config.yaml
n_layer: 8
d_model: 512
n_head: 8
n_kv_head: 8
head_dim: 64
d_mlp: 2048
vocab_size: 32000
activation: "tanh_gelu"
norm: "layernorm"
norm_place: "pre"
norm_eps: 1e-05
positions: "learned"
qk_norm: true
attn_scale: 0.125
bias: "all"
tie_embeddings: true
parallel_block: true
init: "uniform"
init_std_qkv: 0.0225
init_std_o: 0.0225
init_std_up: 0.0225
init_std_down: 0.0
optimizer: "muon_variant"
lr: 0.0147
beta1: 0.95
weight_decay: 0.022
lr_head: 0.00856
warmup_steps: 20
schedule: "wsd"
decay_fraction: 0.52
decay_shape: "linear"
final_lr_fraction: 0.05
batch_tokens: 131072
seq_len: 1024
doc_mask: true
train_tokens: 749200000
steps: 5716
dataset: "wikipedia_en"
MLP neurons of a small language model. Each row is named by its layer, matrix (up: input weights; down: output weights) and neuron, and shows model dimensions 352-447. Each number is 128 + 24 x the weight over its row's rms, rounded and kept within 0 to 255. Numbers have three digits each.
After each neuron's rows, "fires before" lists the tokens most often just after its 100 highest values on Wikipedia text that the model never trained on; "fires on" lists the tokens most often at its 100 highest values on Wikipedia text that the model never trained on.

L3.up283:137143129147086100153120093137126162118135090157173146133156121107114116119127101180098163120150145137120120091142136149167136126099117105152113114126138124132111167129116114157097153125092180146098148108149164100122114167121109133175147137157137125107115143136097136105152126134121116150
L3.down283:158155140130107179102109143090130111145099127139158099115123151137132158163127089082071132145108125131108145121162091164114128100190173119131096121131134117089128154108117118179134166105111110132117121153118172095161166141115144128161111107163123150102144123126142151129149121093148132140
fires before: "s", " as", "t", " time", " was"
fires on: "'", " who", " known", " that", " El"

L3.up497:171150133100151165124108159119100148102125165174110121143134180077169123135131144088112088120134124145131126121140111135121170152124115106093128184135135099185145165114142124131158170120123122122115135127155141127133151138156124063143135116117087129142127129128144128105116153123122102134
L3.down497:159111138128131101147141102121083136174123154140081131118127128139158127108128115101083139160115125135116177095118104139120128160166115119110086120144128162154171112109183146121125148077147134126135148152119149120083144103143145089099146105139129121142125155134183090112114152112125162132
fires before: "\n", "---|---|---|---|", "|"
fires on: "---|---|---|---|", "\n", "|---|---|---|", "|---|"

L3.up259:116117125136134142117157131122125165149123144138125130086131121143125153152153127159140143134153107162123171103128153140118114166128145115132159125142152114125145153091065113144122100090107088096134076107136117161072137119152139131122064134146150133150140134148104122148118115122123139098
L3.down259:123132070112131144133137151121122155094129143141091109159149123107130163165126099095114148129158098102139119116119144086077130138138155149123189120134138126133155116138114094133153178142159169138128130143107152126110081138125143127155128142148120138107148135143157136162126133156081128107
fires before: "-", " as", " place", "CA", "="
fires on: "\n", " well", " (", " first", " wide", " (1"

L3.up1097:121091121140103101107113130106120119119115065158128104114174100089129100118200126112119117094140133118170119098122133128174144111088118113165163104134137129127126161185140129124140150166103123132124134139151108130138153115093133077140091112115113152131130148182116107134117135157154071104
L3.down1097:133128201123167129140141112117151132100179173122114112141146134150109129148118113122098136136084090130137112136132077130124122146165085144137125144125096128106120164102148123162104135150147129129115164125120132107117128147147130151119099086139104105146133105123073146138136166145125166168
fires before: "\n", " |", " 0", " 1", " J"
fires on: " |"

L3.up865:161124127122148138139123118104086132150078108118120125078113103106137074089145156144165110121123125112131116115159147120163168118072143070143118127134106136109112096098129135108115100110138154141127128134119106163112109135137126083133178130093108113096128091113141104117128115120090118117
L3.down865:111092154132114148113151112104163152137145110093111093127119128130131143145092143123112134152090179107129130135140134116117081119148170112145104170107116127130119164109143135097128119126103113124117088131089111096103151130135137111148105109131144127118132140123102130130136160122125149130
fires before: " |", "\n", " –", " -", " J", "BL"
fires on: " |", " —", " -", " –", " Champions", " J"

L3.up1782:122127156118151161125102126137103123110118134123096104105133104084143142103128056111139102130143140087155117131129154130126145112090112087132127138155109122063130126117112178141141080123119135145125147138086127175148149125101110131140105142165100113104091119140131127146128151159131126145
L3.down1782:094124144107111118129121143134144185096132080120133124162136140173145150107133141158148150094144114117135115153156107095117125132110121164122109100135138130146151155141094102124124116116103113099139150115124117130116150115108160165088126142113153135157121099122118123142122094161162150118
fires before: "\n", " ", " |", " -", " 1"
fires on: " |"

L3.up1992:085114117140155147151068145145113126123077181154119125116103120087136120130099143098139146086144132127185107126102150112112131123104111124127127117159173133146111140153137125168125133088118136148129154138151137129129154123134116157143122097178073133153127147135104133120148158157099114143
L3.down1992:122086112095099134110116090123155108150155166134119096124161136157091121106106124111123160099123134133139103130145152118136115141104115093134115151116114117175126136144122150126122138156151142119118170135116120102118139152135144103103144106126121143117144144138145156146120145222115079149
fires before: "\n", " He", "|", " ", "-"
fires on: "\n", ".", ";"

L3.up294:148137114096106128157101120142164123122197085141101127154145132094195094105114160067169160160145110108139083124125122138143111110108121133074110164111127131156139120181152157116137165133153084118126146191128171158082132142131137118153142123118092110142138132121121157110087158134131141156
L3.down294:140108135157124159137167079141117137126127174196134104112141104130157135123083133152121133140099139110152135119183117151105093158138148184191136102139179140136089137097131099126117120123119171112159158101107111139136105129140113130108113142151156134128131122125129111087143152168113128160
fires before: "\n", " ", "---|---|---|---|"
fires on: " |", "---|---|---|---|"

L3.up264:117128133188161134096120142141132155188155074127129133128135136127126138117116109111105138101133165103103136149128219136089139121096116144082121112157140183118103128108110119165143163106106136136130218122119150141131140130113114150158137136110137105108152154118091118144157134216109140203
L3.down264:119140139124125123118124127146120120128135117120124121133141121122127113133143121127139123130132133106113139122124255130117148123135139131129116125143137126117140116132109127132119121125112116119138255123142134134116133139133117131135121125121122121128129128137119131120130127215126121157
fires before: "s", "==", " and", "t"
fires on: "'", "’", " life"

L3.up348:137118108131138153162099103165116144132129106089126106113103102130099123137116102105101127115143159111120095135151183137150115146102107083173143136090129123111097118130149164081126119151106147121138140138100132137158111104138117139141109172087126148129107128134095105133121124158127147129
L3.down348:153180191155099113134147135129145123148155136109120097126125172149121067142107167151144126132101094098131149114116141154125124117133088133118136120119138142163146185090154148127162131122147100127100154112139143104121106147150133070125140096127131103135126141116152168120133161255145092163
fires before: "\n", "-"
fires on: " =", "\n", "==", " at", " |", "|"